python train.py --n_layer=15 --d_model=384 --n_head=6 --n_kv_head=6 --head_dim=64 --d_mlp=3072 --vocab_size=14218 --activation="tanh_gelu" --norm="layernorm" --norm_place="pre" --norm_eps=1e-05 --positions="learned+rope" --rope_base=7270.0 --rope_fraction=1.0 --qk_norm=true --attn_scale=0.125 --bias="all" --tie_embeddings=true --parallel_block=false --init="normal" --init_std_qkv=0.0212 --init_std_o=0.00388 --init_std_up=0.0212 --init_std_down=0.00137 --optimizer="muon" --lr=0.0143 --lr_mult_o=4.0 --lr_mult_up=0.893 --beta1=0.9 --lr_head=0.00388 --grad_clip=1.0 --warmup_steps=0 --schedule="wsd" --decay_fraction=0.905 --decay_shape="sqrt" --final_lr_fraction=0.02 --batch_tokens=[32768, 65536, 98304] --seq_len=384 --doc_mask=true --z_loss=0.0001 --train_tokens=397900000 --steps=6503 --dataset="wikipedia_en"
MLP neurons of a small language model. Each row is named by its layer, matrix (down: output weights) and neuron, and shows model dimensions 0-95. Each number is 128 + 32 x the weight over its row's rms, rounded and kept within 0 to 255. Numbers have three digits each.
A block is one neuron, or neurons of one layer that tend to fire together. Before each block is what it responds to, as a language model described it from the Wikipedia text at the highest values.

Description: Closing quote and bracket
L10.down372:104118052134185084121152180088111130164148125128126102125157124107084130171157167133109136134173129078113149100111099130134145117129191098139115163095128130152107079125121109144164147126087170139105088112114142116053151087108104089092168108120123140141133135183104125130161198090165103121
L10.down647:156115127129137099075147114148154143122106141124093089163140083145205172120154171093120134099123084112135133152104153147119143129105122121103115192138105163163122150095176107137178098149184209142193164142164169136153091051110126102116134089103128139098144148178076168119151154137125116113
L10.down666:142093117136127118085121138102093103102078179111086131124127140144078106129174065091096077088164105078093138164178126139175100153120087180127119085129139088149120083103120163109130135096155104101189108160113087083096228111197154161151111117102138147084126117027136122109141151177135136184
L10.down1557:133141198101160105066152198139085102171071162108154109112146134134190111147112151100106075109183129120163147135161133155130075166183117150121112121071140062163126126101085160113189102135114140104162103137118168114140116122119078111153130135098079138125125123068104112099154108140119139099
L10.down1873:097124096107152112157127107137165156150078137094103099069167182179089144093093094161122124151153136113116175168112154138149138122110113073113104113088105096064110168184160092129097065119099103136142126156126117064098156138110129140184157132061134172187159086171077144083096082126109135107
L10.down2024:161108182155109157119199135068144154124088163097098161163158164155059131130119141174091105131174107085111147114164125114148052150130127116089129128070122098092152165189135152101177122118108151081118138146112104114157083197200111115153111113116145171138103095086173056116082069099122197135
L10.down2140:114148109141113113210123142136163132115144107160128110125173133098174185103118142165144106095102148112193100155127155148143197127085125147150107174127120179175141135139133119090140153097205124133115076167152168080126147155107178205118135101087148137145120089110062136006149145119069111167
L10.down2487:133129147118149195101148179130146199175130105130191129140110149198084141081110116132123127090158135162119140131124174146162162129113158175176144136111111190127065132187177150157056099191093114124159118144069181096077164151178078107109080157148134088125094140160099160161144076146090140130

Description: Segment-opening boundaries
L5.down1189:133116128146126143156151091143149110149189117175177147139133114133135152216116101165075108123145154105123108146179137159103081149072092134131083076112136058167093127130136187143131132069150092108156149149123152117104123075113144106138142198096089122127075156094095134153181124021113203160
L5.down2333:165112166105158129096117171143110153117139125191198136138108147146095144173156148088125155078156148161154181092142150109132159113183109116128147170098144110159070109144133190122161107104106179104143058094078109129119100113166116148123132108125057158112159147153104135075142149136151113125

Description: Name-ending pieces
L10.down28:142116089104122134174127180142086107131174072149133115096106090126157121187140095170203128151178093155135138168149159152148147141145127146175148129107146143112095145131153091106120114143218180112164152123097145117084164111116137110126117128179178152100150113154122108137145115181112158161
L10.down101:123110101161106188178129119094158145117152123100117115159106118100166142166167159135142150146160159121105160103154116131077103139135131131119191107099059070081151129148126091120107147085166112123152126141076125082082105115082143086050165067184115127128093115105121116091114103110087129132
L10.down169:097129118131117149175173147137151122107148121128101145148105169132167125118134176124164094106080119136151092154095106183101138097107141143172155137130130124115148192152181095187111144125121092132110109123094120135100194111127115147050129055153141117144164162145126210130207106176126079154
L10.down286:164168133096149169158161120197059130119088144107097069139123181190137164130100127131163148150042098160094111159112123131125144087141152136190124154109143134140145186126065116157123119105150102114075091124114087088115103128155121152097129128098152152108146073163094115131118146154160107113
L10.down328:169181086160173150102120092120138085182167132114181156128176142076166112158186164158138203134117109078129166091106156163128180123134135099091130124097081110108057162087065103107140128140158093101129118167133121130104113102148112098100109193132118096133124176149082217161117109140128098129
L10.down1169:157122137158129190127090111123146086081164145176121164133108102172097126146111119122152194151071063138122090119133131077146130122127061111157178088156174083121093131109160148153094092125146116196099109084065077101124138168127101131124197154106153183093116096215150076118141111154074096105
L10.down2788:147127129128136139191142170131139084150183134161127151097153097123145111139098174158057123116047165131100137149098070124136077110090102160175139137093175144115130138101109143106108107133143111129081158170126118111103088149137086170124097118123084127087121107129137117134168072145078096123
L10.down2798:126224118157133085137177140145035163094065132145131074102111136115101160135159123127136144134080110135160181106156166138097141145155115093130125092145129066175123072137097154096124119113114133093079141092131148094111092115134149148141098142106121204069150113118114117159141158128111119148

Description: Empty table cells
L7.down630:145156104142098177142152062151114104195131158149139137133201155155161084122151109163097103123148153095170130122134112117177076114175117161163155129135142144114085157099129100164118115097144125121196112142174172148132073137102142150140097095132194177169160124119126127106108149130094127111
L7.down1227:081162151164109147133116139154167097219135160120141105105174166149176132192162174132114137096140136099141166204168083131124107107087077229178162159150151141145112132152137124099113108155134052078109116155133210148119119160142119125113065131175098105109149140113122113113159137094116144107
L7.down2853:109160097128167147133108107163137183166138125170095119079185212116157153147085145060141190116186123066144146120116088106190140103121086113149162083136075084114077155168159116134158110089175147113084069113140150154077133116083143142141105141124169145130171102153095109126182112146115137058
L7.down3051:151131103114167094105159146151115131112144174124086057133161150168134098131174126143171105124148078120097109109137042149146139116107156159104168115058172088122167151168093127143111172153143139065159142084156174092132111103057157135127085142112119138100182065103075147086096156172132083113

Description: Personal name endings
L5.down415:130179093128150140124137081104185118168148152091186160151079116136141117122127150145091110147132183096081080144155088145153057160067117111156179107092156130149077119179136151109134128074121138101170137125120146105087168153125183167123137166110157198148147131105103125116125125112144090078
L5.down673:103122123141132072104112127111082081137118077167092141117133146141144130142131151195113117107140124067066114112092156108157068152104106116131117117150158133075157153174212109093160202095099165091143149131068087145098153174125070193131168142180074171108080127200101064097079094114143081115

Description: Surname-final subword tokens
L10.down430:138157157132133156145078144062111107105191089161120208170071103195164106138109156064097081109094182101109127131196139070156136193115101155100143118125149077060104105152104079188106134187092115071104112103122099112081187135149118106122164091161127090095165167151088162128165111114145116075
L10.down680:132079090105117112117170136117105098136154128189167149125088126176109072135091090139166137123101167130156097151182136048144115092162130111103149063121165117114086155150172123135154125089099178156136087117121172141076112081093092132144143122141184150119129089107183107145113151114149152129
L10.down776:125192137077171139177110139081178184092155122149110149173101132175130143071106148057096084071123201180079141179112109184123135117161154079124119154131134142122082139145119106158109103104076133119086118116173199131134133136088117147153137157132135124121134158175079116185174171083157142115
L10.down1219:099117133146112098165112088116176126052148125133124138204078132139147169165144169103128103123092180142140167124089101138130153102070153140144159127147155131111138157139126112133112129152098088101084069127144102165146124079076155101146202113089085104105111170113057169047154127134118098160
L10.down1650:134059168121122131111141133102140123093136113123057104165094107141108046154182121138125101176137108054104057158137169087093146104149090141160149103068157143119129123099131077177084113117107132160137130073145176108094113113102149157103101064137180184082092161183159175150085144124136097106
L10.down2060:103097150111106132073117110085103109116184127161123143110080124145138143139189118105108136142115132093092126142111067093137189174118115115105138141148160057124119151096163082096105107134121104145104151052045105140102123139101169116095148109203098135125147103124124137102181095088173133082
L10.down2470:198118089125065135143096030123127152105199139144101122148091125106092103207177088127158060147166130120060138084186114143075156170152081165130190149083134091094138163087134130163068158141146094145150154104102139142114163139082196145084170189157113136135094136105149107138137092044105115107
L10.down2483:148162187092196113149076112089196117072142153147123122088077114175081137128159147131083120172153116133135112159128167104106158180125058130076133107156139118122143158163094082122074140097129138080130179121061106082083153173083157078124154141077114158119178112140113143114147141112111159154

Description: Before a year
L10.down318:131128120113115134145072132111183139163109137127188099074136128162149163110118116195095144138098166184175145047127095132196117101132150164139163154112204095122095209133139138074121110158100137117141136067113127154130121112152101162132130072130129165122107156128094074136115122101133139163
L10.down1028:186132149084120180114090129144072186077150126135082092124120132081099084140129045143104160167165125128136127147201077161106090068152151152124169134134111162094132120144167146165093111094084111189150128099109110108108109138136118182112168110111177131072101138115108173124117126167140108092
L10.down1427:096124147094104027125143105118067140098140150091116136118086114106134125125146130131153173137154165117148160142149122125148119146176068139166125140094136112154081169110127207182141127137112177117107196131113140185056105115126115144099102107162126180163153142134123133082137163102172137119
L10.down1465:153138107126156146184118208093146140187117122092156081133130122104112144106074094152059203136080179125180210072139097132157147159132104152139146103127203085172119115059133223173124145181081093096110123115131135152109126122130115148098131092158102189129151192129071182148088135171106086080
L10.down1838:104207142151136067179103118104096126078107135110199140119107114115150153137113158177072106155131141133085080100167090138113113143075099196115141124131112110152180133130081132132151093116139126151096125135124166115119155085145117125131161089149137172128128156100163119154129175108140083120
L10.down1953:135195111100134085118183104137138103129181142109128132131066127077102181107182068099114134106108131102096119114132153117142080115142084160099109143102108092120154107112148152179098092180080123198131128110115105128157158142092131127116142109158126119143114153101094162108137099174114119081
L10.down2252:172179068089127111116133174129095181100103121130145143113086126125172094119133057156120091121128242151132136165160126157133119122192105147122091193122099162119102171114123112148089082086111115063143097060151131182150118160105094110112139151112170076081146170125083093140145209181128110090
L10.down2539:172137073159098106127143075133144149096124115086088116084124169139099103114117126152146119117178112100144165148125119118143152140095116084074137156133090090122130133127115168142122106149153112070204127146142139130113074124152119164167112130066128097151156119122062182104096119116122092153

Description: Indefinite article "a"
L7.down123:114131071130151143144135185094123118089133154112169199172177112107169161111089097123100134136132152155138163110142140111099096131129092131130110143067106102134096129130137130120208130145148149124170130134064131115120133144150117136146156170114157152125147102146076134086151168144093132180
L7.down968:151156118134194211122146151063134115135132137104118124125144159096183161113106103120130132135126161070107110133106159152114063161125086085123141109090094047121138146167131155195105141130128095132147159152121121114151061138140124170072135122098226101119112111200089174099176143142151081108
L7.down1532:185191085138159172118168185132097094110132180130102167138120097115175127139096078126166144138105148140063084126128167113087076126165123070136070139137119081128166082141169140132139113123155188094195157143089140137172122094162113123128154133146156138171128116153148121080120164129060156109
L7.down1617:159150162077118153127120162142133126219153114103153097160101136124138133170175059121130102121169106097106079121102205156107160124139146177182135102131120097139124102140219130169094172112152150108131089173143125060135134139099081128095149044091162042074096147152135109151130099101132128130

Description: Name-ending tokens
L5.down1372:100136089154161119112105168123156151157095103137114149089093143178105141115126086150091116122173101152099178116133136163159179051118064130086111202134126138158176138152131158132124172133105146105112137108134102041090120068073087159139181140064076097091160127117132152117119145136163067151
L5.down1665:163156140124155091119129145134097126101094083149094151171079137149078143076158114067167121161121112072149162167117105154174146125140085144117163129076105129151112134172142120118149126181131137106115131089157141136115086050159197095120108106090156167108146157123128120218133073200109158078

Description: Mid-name word pieces
L7.down85:148150116189162074126123155140107092140135138155086165123072121130214159117111167132151130103090130149097121176121101107108098083035138163146132163159154145046058159108099112175136097102170135050091107129100122127144134094087089106116124194134157070104132140077079118117113158105137097135
L7.down561:126135134113151085090186121087212133129119126134128099118166162162141113076086065127135125160131130089122148130099148090136120149086111166170102114126117136099085122104113133085127158134105125114170153172126154115083140131120121167079139185127118165148095093085121069159098139144129110159
L7.down1081:059099115146134151157121112134143119102132133171160142163177145151161141159058087105099173146150212091142068099183131168132189162148127080152129143129118145149137111138142166151100108145063105124079139111167140133136156157182130158133153107113105170089160155154183121102159121097131089182
L7.down2525:146151120124142098055080073144166098129167142153123148152126153140154103140128162148129159118128088106095098076097150095157144115117152216161095135123154088129112176122137082136184076137184109096154069164084056105136121091115102148145160165137171089158157127135087106155150148173135156107

Description: Surname token pieces
L7.down1288:122150154128139120066098132149149145163087166120135106102119109143098080162088144139114069089148146164162160167110170119148107099137069223136088146116059062152106134152122149116137124120126140099106097116117120136131148153145070122128151153115073180112176120121091149093158083188118197114
L7.down1540:167119096146116136085119151104146172140152072094153187114096116156160138079122136073056173154129113111117117072158078102178156122129074145176155158120135121155058162096079103082143117101112150158126185131108116164126099142138150143147166141164151116120177156145117119102107087159138108110
L7.down2257:143161147101146103132108112108116090175158171151153190162104108150110080139121119140072053062134087132099151152135148053139040102092114179201140126147132114110124145124152119162142075150123111109156113045152108154129164061160129165149121181126125126145115124112089108137122147138132134108
L7.down3004:142164187126122152094070153110122124131103161128114164134156103173095103126067106183114131100106142078096148082133180123109119128195133191137139163122140153081111124144156157098110087134152168072110130141119133174148062120142119167179197157125124186105101165154088128139140122154172130091

Description: Before an upcoming team name
L10.down475:148147155107146187150112130119085141146121137131126106095081096078126162090142194146129094113092147188140134111087173108140124110110087140142137129148162155114074106139187112175153097181083133144145115119161166159129143118169098154115075137121138100159144125161101077119084192178079141146
L10.down1429:086105094161105135155117129070058209108126128144134108142135090119133109140122116116116088147144162155113154073116097150119152121139120095134133123113119142173199105138153125113111135112101112120194123139194150172133158091164097155143091155144088097150162116134094108087092191148105094124
L10.down1529:134149112127132090153094124102059099145103080160133141080101206119157111140147123120137145113146101127148108143149068114175083154198135127108170158145132140151193118051083115153085109141125116079090182132136088092117180147100142129148116072177114172145120146111162140123090141159127145185
L10.down1611:172117129121101119097129171150101151146128044126138102085110112125174201101128186159123093155169135174137138122167142157176124125151061132087173133115181158109108121120141128130141124168117098139173121145126150168125141132136135096163147129138116145140162089105130149159128149147133113103
L10.down1770:110134065088078084190132122109082169122128186135098158065085117070193157073145104152105167081087115116140113138084147125177127200122176124095159134153142086122087110138114057155107154082117110171118194081151089128154153099118071141067133058062160149168103157163119145107138181122130113132
L10.down1784:119128128125121161168130101106163216148116113149131140101133135152133215108150183149161079101106143104111130153130094168097144150135115132093150153131104203066128171111161127111148162133167082120098151184122106166101142100116095133153146096145144129130161141130089118135140183133128086166
L10.down2523:147137116141112142145116170150132104163101119188124087091098133159084094139120118119092092206220090108145146134134065159148101132134128142060171147120131138149146146109116118130144161167120114138148178087137124132166166126141144134109145089138150187127185080140141093134105173104117115153
L10.down2888:172156138155135137154082085149179137139222113157143160087069127150142122174108139163111115149172089091034084172164093103161087143146150147131115171124125140134136109143128106131113112203137075128133144150146161088164135165142090097106124121114184203126174157111135150106174129169148113105

Description: Verbs expecting an object
L10.down816:165149118128108158158107121105139166159177165116116151154175124158145111181138161114107167127109108169109119182098105087186130133109173171080160135099101126110140205113121042148141115166113178137039087111144173088112118135170151191108147109106192219114142124155078142140146075119147104111
L10.down1338:118109129116131149115107119072159167131062146060187080146113101102171112094174169177122125138190152121085114108141106155087124127153138197150110168097173157110143076145098107150151113126106130124107216096144179178149165148148050171093119119083100133085192164159137115128113190132171120096
L10.down1605:116196102070123091145086076152158162150042129123148138113134106116140116144135108152189094153189171121081118076162104164109140149147105113084175129147093110111153131151154129102089120106193154167122142172107125158148127120137123157125176170124125173119177097081140087149132133133108068106
L10.down1626:097117118163128128129111162120160138120185130106057138134136086056127100109106085132157108152091136057105031103121172125106120155131104123073119062175129151135099149148133099109132114157133132126116118085147081089110151084176222142080094128078126130134151105145120160171148128141079049122
L10.down2078:121127155098109077055123141098099162101125135098162182110112077149123092138179132112179138134186176101154145127129139126081141120189170074115160155094181105087189128101125141115163144123110095109077103134158196176137076149147106127152134086132124139084148141108093170103142154178186122136
L10.down2434:139157166200160161088099191128125177121113151110131157164117145133164134113114147179117064130114155158133120084135103138067131140110087165053123099159105148150162120145085114086131143103056083145120213146117137090098107053130094141074122211097113189145189131061143148129171142135155139110
L10.down2542:141145167117138091113144116208068134180106151156154124062125120145158119220081096110145125139140114143165104153154161122107159159137144125097115121105077088092166101154133077139130176094101200132140110144165141136136103165111158110232148172135135100080119094110126108147131123157161106136
L10.down2883:163144076072092125027151118147129127165099124107131091127107117116122054137154103070203162149104074068122162135081114139133134085113136154126177156180080138078194155147094187092109083141116104123118164109111061213148161109113181117143188128112090099124133110148087123160184096101073102092

Description: Appositive-closing punctuation
L7.down387:115140091126186114093132166161121166066099169110144105070126115124142182153155125120121185085135101104156155150139090121108165154108130055112131180089061129085118081120098157144189069149126112100121119169135157102144163084107142166113106113119122133093154165148105165069140102114126086132
L7.down1391:180152125121210113094160083141144144090094084149118111167157078136123164076176157108125118095096126114100091152114124137216150169162198179129217130152141122203145086141116121105154079104123131140124143111110084104114066123152087121107106141127152145131069161146154187123116112169164127132
L7.down1707:124130174141126095100138117122159151119111122144084121134129163119115106139130144131095155131128191115174126149129158132134137136141078082150115147183108149103059141147102152105130125128143133137143101170109095066088148156090150138098119108114180166070092077184079159125151121191114135135
L7.down2003:120137077134171104150117170207152125136160131143109113110157148120132169102105125121162185072155122099143166145158086084148165100147128108099119118144065134122121075197123058082140123133198125097142103141144178155143128106129092163143164197086198132114130185143166110070144118177113095156

Description: Later pieces of names
L7.down256:183147112117071131125137176069161095124102069118120128120093116162110191107195088137102180101165139114132106088149121163180134176131174153163137126138105123132116162110154139082058103168127151181123118096125181107107142157128121098172170147128145178128120088146076062123126197173202138117
L7.down494:155152161133114074099112151100073125123140125062132151060168115137118090135131059096174128160154100121179093116154065077105131120152167093092099154141153164182143161111126118133126112105153150215182120091165074159113146110148124177160168143158089128129140116133154118096194147150175152144
L7.down2632:126143137091143135115112147083125071137103126088121114133100101079153163120084130133137144164132142128133120099172116143106115093109124118181141165166118133170109168103140092095104144202122117151102161121098037153084135202153120097137148140123147135118118179143068117178061137144179103145
L7.down3018:088162159130140141113157141145134191214098126127148209090139141065096165128091054116112155124106112088102164092173165216167133162150187153036094140156160080120117105199065155120119158120085079151113050143126118132091160112130100101101127046137148128145089104092090154053116107129109096147

Description: Sports leagues and name fragments
L5.down280:167126123177098083162091155144188141184134103148146168132154155173148137126141160136110180181135123146166066119147169129163166136129100128139153152089164083165114125089020137111141109121116113108124088125117220176164160179173138127142159125151129088115087102087106112128115158158127114102
L5.down2752:095100171137061143198118117131133113110117138133092138092152162141087122134166102109117144158088110128127106084136188119149101107117147126169111096161123178099124127115155138081185130152148137115167077068149095126101120141040213113190073134074105126158143129126120049189071142154125168064

Description: Letter "a" token
L5.down346:156150079138199173113181136151133076067126158119156120096093146103176088158096085081161154127079138092105132142104152069137066126211140121129053104128132117097134120161124120138163138126147143097194152186035100130151104097139113132166132180123128163102147136146155079108134178102066099085
L5.down582:186122165166147171162154141108074140178121150124175121095126163126138099120091135119151144150031124125082091164109143091142059146160133071116086118138149100139097072178103150135144187104168135098116095207107069079130120130117153172116180149136122105160112089169104139111126087138095098163

Description: Date-introducing prepositions
L7.down579:144124116089090123108124104115129122140134151090061149127106119144076103111156092177146174130112132136117095195221143141188123122115119097135123092111086093148090115114085143113134058173107138078135087220134167072123080115144136156111097153055156099120142075139114130167127095103152118119
L7.down2354:116091154104084167148123076172104175132132133098153127113115136076103089088183123097158135122133049118075200181161138126103153092127109145144076110151095119170074110113117152148142115125145147080129108147131178103157139089125142105061143149092169118168115082144050117163042172089109145137
L7.down2366:060102103111079088078186090112237162082128129154055111131124136036131159073142103130188108148132169109118076159118145142089126129114132150090119112123155076141173130107132087144115171229151153112111139112108106099154123084142077130104131132158120100127123145139127137123143106107212112091
L7.down2848:167102086093065113175154148141110154188186172132038129091100121138048122095157102134084156131149101078152081142136145113175190130104168070127172082103114161115099088139097127118151102136096127113172118116103128110141154213138096153096066112155110158129151145133098078071114148112114196170

Description: Surname-final word pieces
L5.down1782:123097115167144120143149168137145107118206172128186101105093145140088072116104126080143157141097167114144118050158154105122153130116182106164162145145133201128130096116217085081134117080100236157125147090080131075163122131102148133125196164147206181145135145107083115167114117057112196165
L5.down2362:145157162121152091113145128135182145172123173163104085134085135212159173169127178137085153056145206130060119148090132155157149150096131163134112140134137129111101145069156131113128150072097160152098174119106127181187138130111092115092107165083126176160087112078102099107136084132111097112

Description: Before year or number
L5.down239:135134166087137151095148127146151131182105191113100085166088160137127104116158091147106173143123145088131161146085188110122138147096166092133085152096118102128150159108166105108102100075136144055171106138148160110126114153143126121128185110093149148170146089091174084131121151110129142152
L5.down737:120082138112100146105120101136146166121159128156092113119088117086126114080134097151118176097164090122113082132148130168114121117086130104118159117153111081073098124147200147153113062119146124099122055151149209053118034137116107203128112123150159138107154087142121116183131186079148072171

Description: Section and paragraph breaks
L7.down510:153153167109088136139129119100165102132120134193148096107141149092085124116110172126125125097161144108091164136135198057188091041139051155120042134124097102141075108106101189115125153094106138121163131113167059126150139159068097069161180135069131123130075129121110089137148117129084230104
L7.down1208:121126144126077117118167163136161113131118093150096128136132070112145134107174146150134134066124158145170160120130162109129160153117086129096117107139101090141143119129098130160168115112135117124141103121121143110183101116130163107145118118099121169087143085139151161126132103094163131125
L7.down1636:126190105169097152142129088133167104131153080136101094130140156123194106119095112054127136095116131123171136145176131160094159076102126178151166189143139127134098108115104118132161113124145102143094167183135133095128106181141097170186118096164132138113179156130165062114139106094129184157
L7.down2497:167156110139130159094084116138144080142153088179167143119102133129091157132142120115122106125143149152155160136138146148136093113124130125140157170112149091123111189117172179102164187142139163165119143147083145141099172116145138130111125121115150106138141152128134115125105139136105131129

Description: Empty table cells
L5.down178:080130106124135132105149140140077073154129136101101078165157152148201158103144138130127103112145086075135153167113140099145094108159140096074109171118151071029109122087185062146057143112139109097063107107087128130173142191165117170150125065113131119151153132105128111108148147117119090123
L5.down2233:133164061214192147154138060147145129195134106164111116125132056199042171099216148162195092098180126080140161150105089108175113106120141139097161179168181159139081163109036106140110161099096178117148138125116112116164122178203116112214102121177085143136152161130145119172118139138132132055

Description: Empty table cells
L10.down758:079175142073114047105136073138166152148121093131128140152135098158110178144180139119128061144167129063142154102127097150176153073073106160139124120164107104130151156158092059152172089141110126126137104030149101112148139124068148077099101162132205174148184128121202146166138185130146142031
L10.down1256:169124149159080109106103115132162126089145122172156079089155154095112095158123168147163137120121120067130114148165128182104118196136117156173136159150171133082126133152165156148092085187137102170093101144148136172106171096077161122104086169147174135109107236080092079102148120097150187106
L10.down1393:169092141184152105139044116145095139150189148159132109179076127091155121082083185138160082156157108117123144169143145104112127124135080127146107064110101095083123089132062109113150151112133152169096114151105136142158133160108106160097107181087119135100106101133121142127165072140162164160
L10.down1472:156113090144102126122151157169091100117119124137141132075140161147148090118124140121118074111112092136140156119161161121141095107079162154167136137091085084097142143110143081186117113120178102111128108145067207162140151099169121172158110125110157117152096062097095118135084167147173124155
L10.down1561:075152150160116139117170096138155166153142121132102143128124111138064087169127086143147111122114126067191139151138182178174109165124147141145180118096176098126067151116120140103106147123113164091129085146114093076157168114152191153121134134086125151129109119150117104152140076113138095076
L10.down2065:138070110131126109128101149156100174172141125114149098136137152132125116161126134099124121096146079100174134141075161153161069121166161131122125110125096128097141106153130136156145176082129161090117125120115105146181115138157123182110169091108111154087084103072122068152117176160137143133
L10.down2640:121108209149133128125135092150127166140163163150167154148129113148139124163119096100074127119118131117219193084122118114148134108102113137161091119114187129127119055111134088165157117175134092087146111110121135112110091071084078150119128117150115109076173172082065156113153115150129184088
L10.down2855:114164147158123150133104156141097101134111155165188130071168108071093125189115169183120155137149082063108132094129185106074098108141138179165134117131125087102139106092118237149183195131158127106113117126143130121151149142133085095159107181171097176147092116084116059142159114123091144162

Description: Action verb endings
L7.down1630:181127158091116157107106080124147112133171142102144095092154083110147119181069145055187123138113150175129112098154174159095174192130059113159184182151128180133134038107082173141153113056118146129125131125106149143112093103103100112170175163121134139062098156154125150179201136146132114145
L7.down1893:136147198107127132094078087104119110135134085113125108104190147142142114191119151145147136140085119155157099130143115180044117188140053061153189139093111164136192075107131160121114115162136139169150148156137136183071101145129106150177163132140129126046144106158055144196157106121131152170
L7.down2502:112137187077135148064121105141107163138104084121155104108121136135117063186094183097172093145129158185132128161146094135077117167145050166185118147127093159066176097115132085167142133126090154189077109155127176178137131175079166081157140125111146118070175151216155113127140140167064125131
L7.down3071:126127164087142092093159136184108146138120124110151125093113121154110110170098099118181126126120104158142124130148140142102138136157183142111121124167112103129210089155137145080135149108112124109107138152168165191093110127144097058150124132102122102106123145148071104199123178179201138134

Description: Letter a / article a
L10.down131:176185119122146165124111109098121111129106133144130104188130087141123152134099101159133091163093059072143115116102106137127104153142108126144115067103145069121147087119145128160124139158208137159104113099151184177122119080126181148136092109170147111113117161132143104131101130084136125086
L10.down627:161165116160167169172151097137087150131118116107148156104161119123136112173102085126133149161154159106100076165138120115127085138132167110104076106103075096098129081170143138149119103073128113055151155190066101090121127106230144124121120168144117120104055124146122174101075101136143146156
L10.down954:156133050115180135132096101126092139128166097078152170108170115095158137113086089154133133146117127179108138165101138120142099162150146093127101154117118108143113098131161151133133120153089102104099110149092145160110151099116155164158155179168162123162114120104139173122122156142142059171
L10.down1148:139186131148179142173172101134107105120137184118111140095112092070101164103059096129120147127116148166130099130146126133097145088113113123084150153152143131073125140250131123131125200099161167146106145152171140217137078088125106145098127109129113149121065141176122219060122139151095142095
L10.down1640:137185086170204174163196137124124154131190188148134140111134153098149149107093109073091188120114106046147155173157083113145104103131156125095106105096063122133120121141160187156122152100150160111157141170102136131152061123129116126085165184167073147136117119122116118099134125122094057165
L10.down1962:128158163118169159116149136083102105103159133151152152117053150161159133153011105125127109163093133094154094146055216135132135184206131117132131110089102112105095097158168137150116130125159182074156106132140114154156159117168123154134120153114132152136122088102168082091150085121095108124
L10.down2255:139208104118117166138151160149114107096125163099146158148093079115172139156064131154134140121096180124101089161124140130161083145171118125082163158081083100132107163070170141105157128080139151057107084125062131116114131110154125127152120153143141150200125107106158171112139153159108111119
L10.down2728:184192105180191217121110156129176062115106175134203159120092054037132127108103132105154114181150171115086113135060106115138106110156127103133136108135089108129079092128121141117161097112124146107167119151101133141136084100141114079163152177134102108096057130162122145096161127128115099097

Description: Name-completing token
L10.down276:103123133123160092133189133074085115142136135107131093100144101139126095159169110135132105095087155119082136126096126147177135147085094094106123133101114112160151111099153114160163142119075212146059151154145151143190105123154106120085059177071169128172122080147059178157141123131142115152
L10.down289:096172073092149126147086157144159131137131118081131111095139151100087157107155129147183162150114167119108149168178107161142157143130134161107174142142118126100104152163155060074120148161101135097143102086085106158123142118113110170113137139159122154135183144107095116090162144157148111177
L10.down1222:114146117078111101167113164143128108183097067172192146148131095147147121131170180152174135107128162156181121163087082132061202131131140211111160116143106116159136115137145151165112110181124095123197088100165056180154156123125093164176176118133137133069134183099169170171189085172142150119
L10.down1323:057127114169172120152139176096150140166210120161132143050148135214104139167205126152155122106115128163111157218134149151178103190122077111079133088079162155128159077154113139127125106110096137142147122170149216166107043124078090190184050126069124115123128117138086109169068113152106157141
L10.down1788:126083147051158171138105155127166097181042119128111128042108158119193149138126130146060136155163067149145114170127157110076143095090094100145170112110128143122125130082065137139116085104097083103136158170092137126142125174144066199161124145142103144094168122173085132133148168116180139156
L10.down2049:101131103163178150145155140174089115144156110121137148113132125154143194180149147105171159109138089086146101131130066134116192132121119131104141108161104209107131065105092087097144112074140181147128128100114123103130193054166106197065140118114074122146102130190176135069077121198165114113
L10.down2297:125118138195152121137131088142132131136100122089096140131134071126138151141169152127086149123120142087094095129147161144136139101111128162093080133129124125137140125117121172100150165127100113113097121132139129142182085118123076129171151088131105037145069163088147118229169086109117142152
L10.down2826:139100123143163120097111130129218106130146122099133146185117110158089136089072166185143148075129171148119160111115162130136098063143164065096149187172137143105178103095150118079065140081162123081084190093127129157059138167059134154077152116120094129151087056115121140094115170149143131106